python train.py --vocab_size=2048 --init_std_up=0.0693 --beta1=0.9 --doc_mask=true --steps=10370
MLP neurons of a small language model. Each row is named by its layer, matrix (gate and up: input weights) and neuron, and shows model dimensions 96-159. Each number is 128 + 24 x the weight over its row's rms, rounded and kept within 0 to 255. A neuron's up and down rows have the sign that makes its largest values positive.
After each neuron's rows, "fires on" lists the tokens most often at its 100 highest values on Wikipedia text that the model never trained on.

L3.gate557 [117 114 138 156 144  91 123 119 134 117  98 161 118 160 122  76  79 157 105 119 142 105 157  87 130 102 129 118 123 148 155  80  77 152  78 119 140 146 152 157 147 109 135 113  93 169 138 133  87 106 105 124 138  82  98 166 150  95 143 182 121 150 108  86]
L3.up557 [130 123 115 119 107 168 158  84 112 161 190  92 143  75 134 140 135 118 139 141 154  92 186  87 146 105 125 152 110  87 185 121 147 149 182 147  89 132 148 141 129 122 144  94 121 139 137 169 117 137 101 125 130 113 120 118 141 119 125 125 161  94 135  77]
fires on: "n", " and", " of", " an", "ing"

L9.gate450 [121 131 140  97 156 158 119 184 187 118 128 147 136 158 124 117 117 155 171 117 124 121 160 101 144 159 160 177  99 118 100  93  92 139 157 158 140 148  98 118 141 176  93 155 111 125 119 125 119 146 109 120 149  82 111 148 121 107 124 147  93 132 148 148]
L9.up450 [130 151 127  97 117 153 144 146 157  99 151 123 133 152 137 126 128 103 110 141 119  97 137 115 147 123 158 134  95 106 132 122 115 170  75 126 139 183 138 143 140 145 133 155 172 125 107 102 116 134 132 127 126 123 138 116 146 122 176 136 131  70 135 142]
fires on: "ing", "us", "ting", "ut", "as", "ning"

L5.gate201 [132 149 170 160 129 108 100 114 105 111 134 143 140  92 149 139 110 141 133 139 117 144  99 133 142 148 110 129 158 155 140 132 162 150 140 137 103 138 116 139 132  98 158 121 143 111 122 125  67 105 114 107 119 135 177  95 109 128 165 125 117 174 116 117]
L5.up201 [ 52 122 123 155 141 137 117 126 158 127 140 107 118 135 178 163 157 109 118 110 178 142 142 127 149  97 149 111 135 134 136 106 132 105 101 104 112 126 126 146 119 117 112 129 108 132 136 100 132 137 135 122 136 126 145 115 107  93 119  90 149 180  95 134]
fires on: "b", "th", " U", "bit", "ar", "I"

L6.gate574 [140  95 107 148 121 135  77 140  96 129  94 129 124  82 124 130 103 114 142 157  93 138  78 138 136 139 122 193 161 123 147 125 126 162 173 107 133 127 126 126 162 149 113 133 162 122 101 133  82 168  81  99  90 116 140 116 175 132 137 141 127 132 141 111]
L6.up574 [104 129 134 141 138 108 141 135 137  73 107 118 166 118 155 153 170 102 153  82 113 162 130 173 149 110 158  89 117 120 117 140 125 133 172 110 133 106  73 133 115 139 137 118 108 128 153 127 126 134 143 124 106 155 165 123 158 169 145 125 168 116 159 103]
fires on: "ar", "it", "b", "ud", " War", "ch"

L6.gate524 [109 108 130 122 127 147 128  98 180 126 129 155  91 128 151 140 135 146 129 137 107 115 144 126 135 133 102 114 123 135 147  74 119 147 107 113 134 102 138 135 146 117 140 110 115 174  89  73 131 124 119 136 124 105 112 159 126 113 147 185 141 120 138 150]
L6.up524 [152 137 107 116 110 112 154 108 163 137 129 119 119  78 113  97 121 124  89 138 156  97 102 116 134  77 151 116 125  92 155 129 134 156 117 123 145 154 124  94 113 108 177 134 139 129 133 166 130 115 161  77 117 109 125 160 155 108 147 150 138  96 138  84]
fires on: "s", "al", "ing"

L3.gate487 [139 108 215 141 128 128 148 104 131 132 104 127  66 156 119 136 143  95 166 155 118 104 103 135  93 121 133 132 136 155 132 162 125 121 139 138 132 121 117 119 159 114 138  98  82 111 138 127 121 162 104 134  76 118 104 120 177 119 118 130 131 112 120  91]
L3.up487 [173 124 146 124 113  80 140 173  78 180 125 113 138 131 127 118 113 154 212  92  78 172 115 117 134 116 161 118 151 136 158 149 130 166 179 108  87 126 181 151 142 101  98 139 102  91 153 133 115 104 119 146 103 126 120 117 174 105 148  98 118 147 124 112]
fires on: "s", "er", ",", "ar", " base", "\n"

L8.gate565 [ 83 122 162 136 105 127 125  98 190 131 115 125  97 119 141 127 162 187 132 163 122 120 119 182 133 126  82 166  95 126 125  88 135 142 104 173 130 118 131 120 103 119 101 139 151 128 148 160 180 143 164 127 122 142 113 129 105 126 181 127 136 106 157 153]
L8.up565 [174 131 120 104  85 125 174 135 154 147 122 141 116 154 124 118 171  96 102  90 132  97 149 168 132 116 169 133 158 144 129 126 138 108 143  85 109 157  99 105 108 140 117 142 144 163 155 160 146  93 152 133 136  99 132 121 137 103 116 101 126 102 132 122]
fires on: " and", ",", "t", " |", "s"

L5.gate551 [123 137 121 125 154  65 115 111 111 114 136 115 178 114 146 131  79 129 102 115 103 128 149  84 137 148 120 103 107 145 170 186 147 144 158 123 120  98 140 129 154 125 156 123  68 106  83  98 117 140 126 115 104 138 151 128  92 137 125 141 133 118 145 145]
L5.up551 [124 119  88 148 105  92 148 125 147  94 108 132  86 120 134 134 116 167 187 109 184 119 116 128 125 116 121 125  83 142 119 130 175 112 129 105 129 131 109 123 122 119  99 164 111 130 136 124 120 104  91  58 132 114 153 167 124 112 126 131 160 157 134 113]
fires on: " of", "th", "ell", "d", "on", "mb"

L5.gate258 [125 135 123 124 154  97  87 120 158  99  88 141 140 100 175  91 119 169 144 113 125 109 106 143 146 127  92 105 135 156 118 143 108 152  87  93 122 117 111 132 186 105 128  77 121 135  76  95 169 101 124 153 118 150 107 137 163 122 107 141 145 164 175 160]
L5.up258 [171 128 152 151 109  97 134 185 104 154 111 152 167 100 150 160 107 145 149  88  96 109 127 153  71 115 103 109 114 106 135 134 144 126 125 126 149  72 147 146 106 107  79 108 141 144  75 114 122 147 139 108 150 128 163 128 120 125 137  94 105 117 104 136]
fires on: " of", " during", "ef", " 2008", " that", "s"

L8.gate539 [116 144 125 128 145 101 111 123  95 124 137 143 136 129 190 140  76 144  98 118 119 155 129  84  97 127 116 140 113 126 151 111 151 115 150 133 118 150 100 129 187 115 158  83 137 120 112 122 109 153  89  98  83 100 114 157 129 122 121  83  89 123 148  84]
L8.up539 [136 134 114 152 139  96 146 143 101 102 128 151 102 169 172 120 117 115 199 136 114 136 117 104 117 130 156 128 167  99 150 111 110 149  83 118  78 140 144 124 124 147 157 112 137 142 131 153 116 107 139  86 175  80 173 148 145 126 145 126 157 131 110 121]
fires on: "y", "n", "th", "c", "d"

L3.gate341 [124 141 178 158 133 132 111 139 101 118 134 115 107  98 136 139 136 134 163 132  72 133 113 139 101 155 183 145 133 130 132 158 125 152 166 125 157  99 130 122 140 127 141 134 128 116 150 139 104  96  93 143  98 130 124 122 108 142 155 139 133 145 144 127]
L3.up341 [127 115 107 136 139 107 131 155 103 120 179 138 107 118 140 170  86 127 178 124 127 123 136 156 118 186 124 137 116 143 108  84 121 122 187  86 165 151  97 105 124 130 140 120 127 124  93 121 115 148 103 103  95 185 178 131 144 173  88 118 146 116 175 143]
fires on: "w", "ch", "ri", "st", "cle", "it"

L5.gate252 [ 97 126 111 155 135 142 139 128 172 132 138 109 146 125 151 131 132  84 117 189 103 126 163 119 146 109 160 165  99 119  93 114 130  91 121 150 131 127 145 107 164 150 162 178 117 131 108 141 128 105  65 102 125 119 150 162 180 104 181  90 106 125 133 129]
L5.up252 [150  97 110 129 125 118 128 121 153 132 174  99 150 125 129 159 113 125  98 167 120 124 156 132 107 118 139 104  82  89 108 117 125 147 162 149 125 177 121  87 152 114 143 140 155 160 138  83 103 104 135 169 150 141 154 118 137  88 167 142  93 152 107 147]
fires on: "ning", "lock", " located", "ring", "field", "ing"

L6.gate272 [117 136 131 141 157 148  64 108 137  96 115 115  86 147 129 170 115 115 142 115 115 154 117 165 108 171 115 123 141 165 112 101 118 104  94 136 151 108 144  90 140 185 103 113 167 131 161 170 100 132 120  98 109 152  95 189 127 101 137 117 130 119 127 112]
L6.up272 [149 123 164  95 150 113 107 134 112 144  91 183 134 111 112  94 118 132 133 150 112 106 123 109 116 128 114 131 123 153 113 145 138 106 130  94 178 120  98 147  80 144 107 136 129 168 103 171  67  81 101 136 155 121  79 134 118 137 107  88 147 150 152 134]
fires on: "sa", "a", "les", "ta", "um", "vision"

L5.gate427 [130 122  94  93 122 144 109  77 134 149 140 143 100 127 124 151 143 134 134 172 142 123  93  99 108 174 126 150  94 116 147 116 129 164 195 117 152 127 116 126 173 128 119 106 100 172  88  88 136 139 143 138 134 106 117 159 128 166 129 123 148 143 172  95]
L5.up427 [ 95  86  82 159  93 144 130 122 175 107 144 150 124 109 141 129 158 124 121 118 168 169 113 158 113  95 133 154 135 131 105  80 113 191 130 116 152 125 110 110 136 119 149 157  92 123 162 112 135  97 120 136 146  99  96 101 144 119 170 146 129 117 127 149]
fires on: "s", "la"

L5.gate223 [115 127 105  85 150 123 137 111 154 103 116 172 106 165 123 155 122 144 123 123 123 126 148 133 107 163  92 128  98 145 157 110 129  88 131 119  99 133 112 123 165 149 136 100  85 135 106 119 158 117 109 115 160 118 102 148 135 165 145 110 110 115 101 151]
L5.up223 [163 140  77  78 124 129 125 131 161 147 158 157 123 133 117 101  85 173 154 124 106 155 130 126 124 137 148 123 144  81 108 115 120 119 131 100 113 101 139 127 139 124 175 119  59 101 138 157 141  91 136  85  96  89 125 152 142  96 129 139 112 153 169 124]
fires on: "an", "s", " that", "x"

L9.gate592 [160 136 116 105 121 123 134 107 104 140 102 129 128 157 109  98 118 144  87 159 146  71 121  75 125 113 169 170 155 145 135 144 111 160 104 151 114 124 135 116 131 176 132 180 108 114 174 124 142 125  88 188 147 161 127 167 105 129 153  98 146 105 100  83]
L9.up592 [152 139 154  92 162 166 124 115 125 134 147 112  98 159 135 119  86 134 122 111 138 138  89 108 141 154 103 129 172 130 117 119 138 109 100 101 106  95 113 120 124 161 112 113 122 141 114 153 122 122 180 156 129 156 102 152 142 117 122 136 112 138 157  91]
fires on: "us", " South", "y", "is", "s"

L9.gate481 [101 122 132 139 168 169 102 129 136 122 140 146 104 120  80 147 104 115 207 144 155 147 146 120 138 172 123 128  85 139 114 139 159 130 157 158 141 122 101 140 151 101 157 105 112 145 124 139  94 166 138 103 113 171 147 158  92 135 171 134 124  96 111 154]
L9.up481 [ 82 127 114  34 154 143 109 134 147 106 141 126 121 136 140 135 123 110 138 121 145 146 158 122 153 121 123  93 101 179 109 127 145 141 134 138 150 113 111 105  94 123  96 101 121 168 106 116  80 109  93 107 152 120 124  93 128 120 154 103 124 147 132 102]
fires on: "u", "ar", "un", "al", "ta", "a"

L8.gate405 [ 81 107 122 106 117 135 125  87 103 129 115 116 128 136  82 128 133 138 131 141 109 136 171 132 131 153 169  94  65 131 124 173 149 134 182 148 166 146 116 161 104 142 116 113 155 131 142 127 104 106 118 138 144 155 162 118 118 170 199 140 162  95  84 128]
L8.up405 [123 140  91 115 112 149  90 114 136 146 159 113 110 123 148 125 113  91 126 105 109 120 103 122 102 112 166 164 130 132 146 125 125 125 161 130 136 118 107 120 133 112 137 128  86 122  96 142 131  93 153 115 133 129 153 146  98 127 139  69 142 148 168 138]
fires on: "ha", "ga", "mu", "ta", "a"

L5.gate543 [130 126 191 136  99  87 131 121 137 161  83 124 157 166 104 117 171  85 147  96 160 125 129 103 105 147 148 125 101 110 114 115  94 112 125 145  91 129 133 125 113 136 109 191  94  84 149 147 120 140 121 102 108 122 134  72 132 141 108 109 173 135 105 162]
L5.up543 [105 121 125 105  99 153 149 160 153 113 125 123  94 123 104 184 133 138 174  92  81  99 180 152 131 166 100 125 106 136 115 116 164 131 164 124 137  99 134 116 155 122 159 104 104 138 172 160 133 125  75 144 154 142  74 122 114 118 144  94 117 101 145  92]
fires on: "ro", "et", "le", "on"

L3.gate572 [116 134 144  75 117 133  98 142 147  91 128 136 156 124 115 146  98 139 152 133 147 108 141 150 116 160 120 135 104 107 140 133 115 130 122 155 129 117 129 146 131  92 175 125  67 112 137 163  83 118 150 114 111 110 115 127 109 135 158 156  73 135 136 123]
L3.up572 [101 117 184 110 115 182 100 144 134 131 133  86 143 126 104 153 131 121  83 153 103  77 154 160 105 131 113 153 110 131 121 115 144 114 130 130 111 123 101 136 100 101 133 111 110 147 122 117 134  96 154 107 127  90  91  82 136  94 155 155 107 157 113 164]
fires on: "a", " was", "ar", "g", "ag", "c"

L5.gate208 [120 112 152 150 130 132 128 113 143 164 118 145 157 155 107 120 113 112 123 147  93 129 138 125 127 117 137 148 144 164 161 150 156 171 145 129 135 155 163 180 141 117 139 147  58  99 128 113  88 141 112 114  99 151 136 131 119 152 137 146 145 103  97 105]
L5.up208 [163 112 123 119 137 143 132 143 142 131 158 139 126 131 100  84 136 114 162 111  83 150  71 135 124 128 134 141 145 128 150 116 149 128 134 113 152  87 112 172 126 104 109 124 144 170 108 107 154 120 164 102  98 141 120 161 110 106 126 141  84 174 150  90]
fires on: "ed", "d", "s", "us", "er"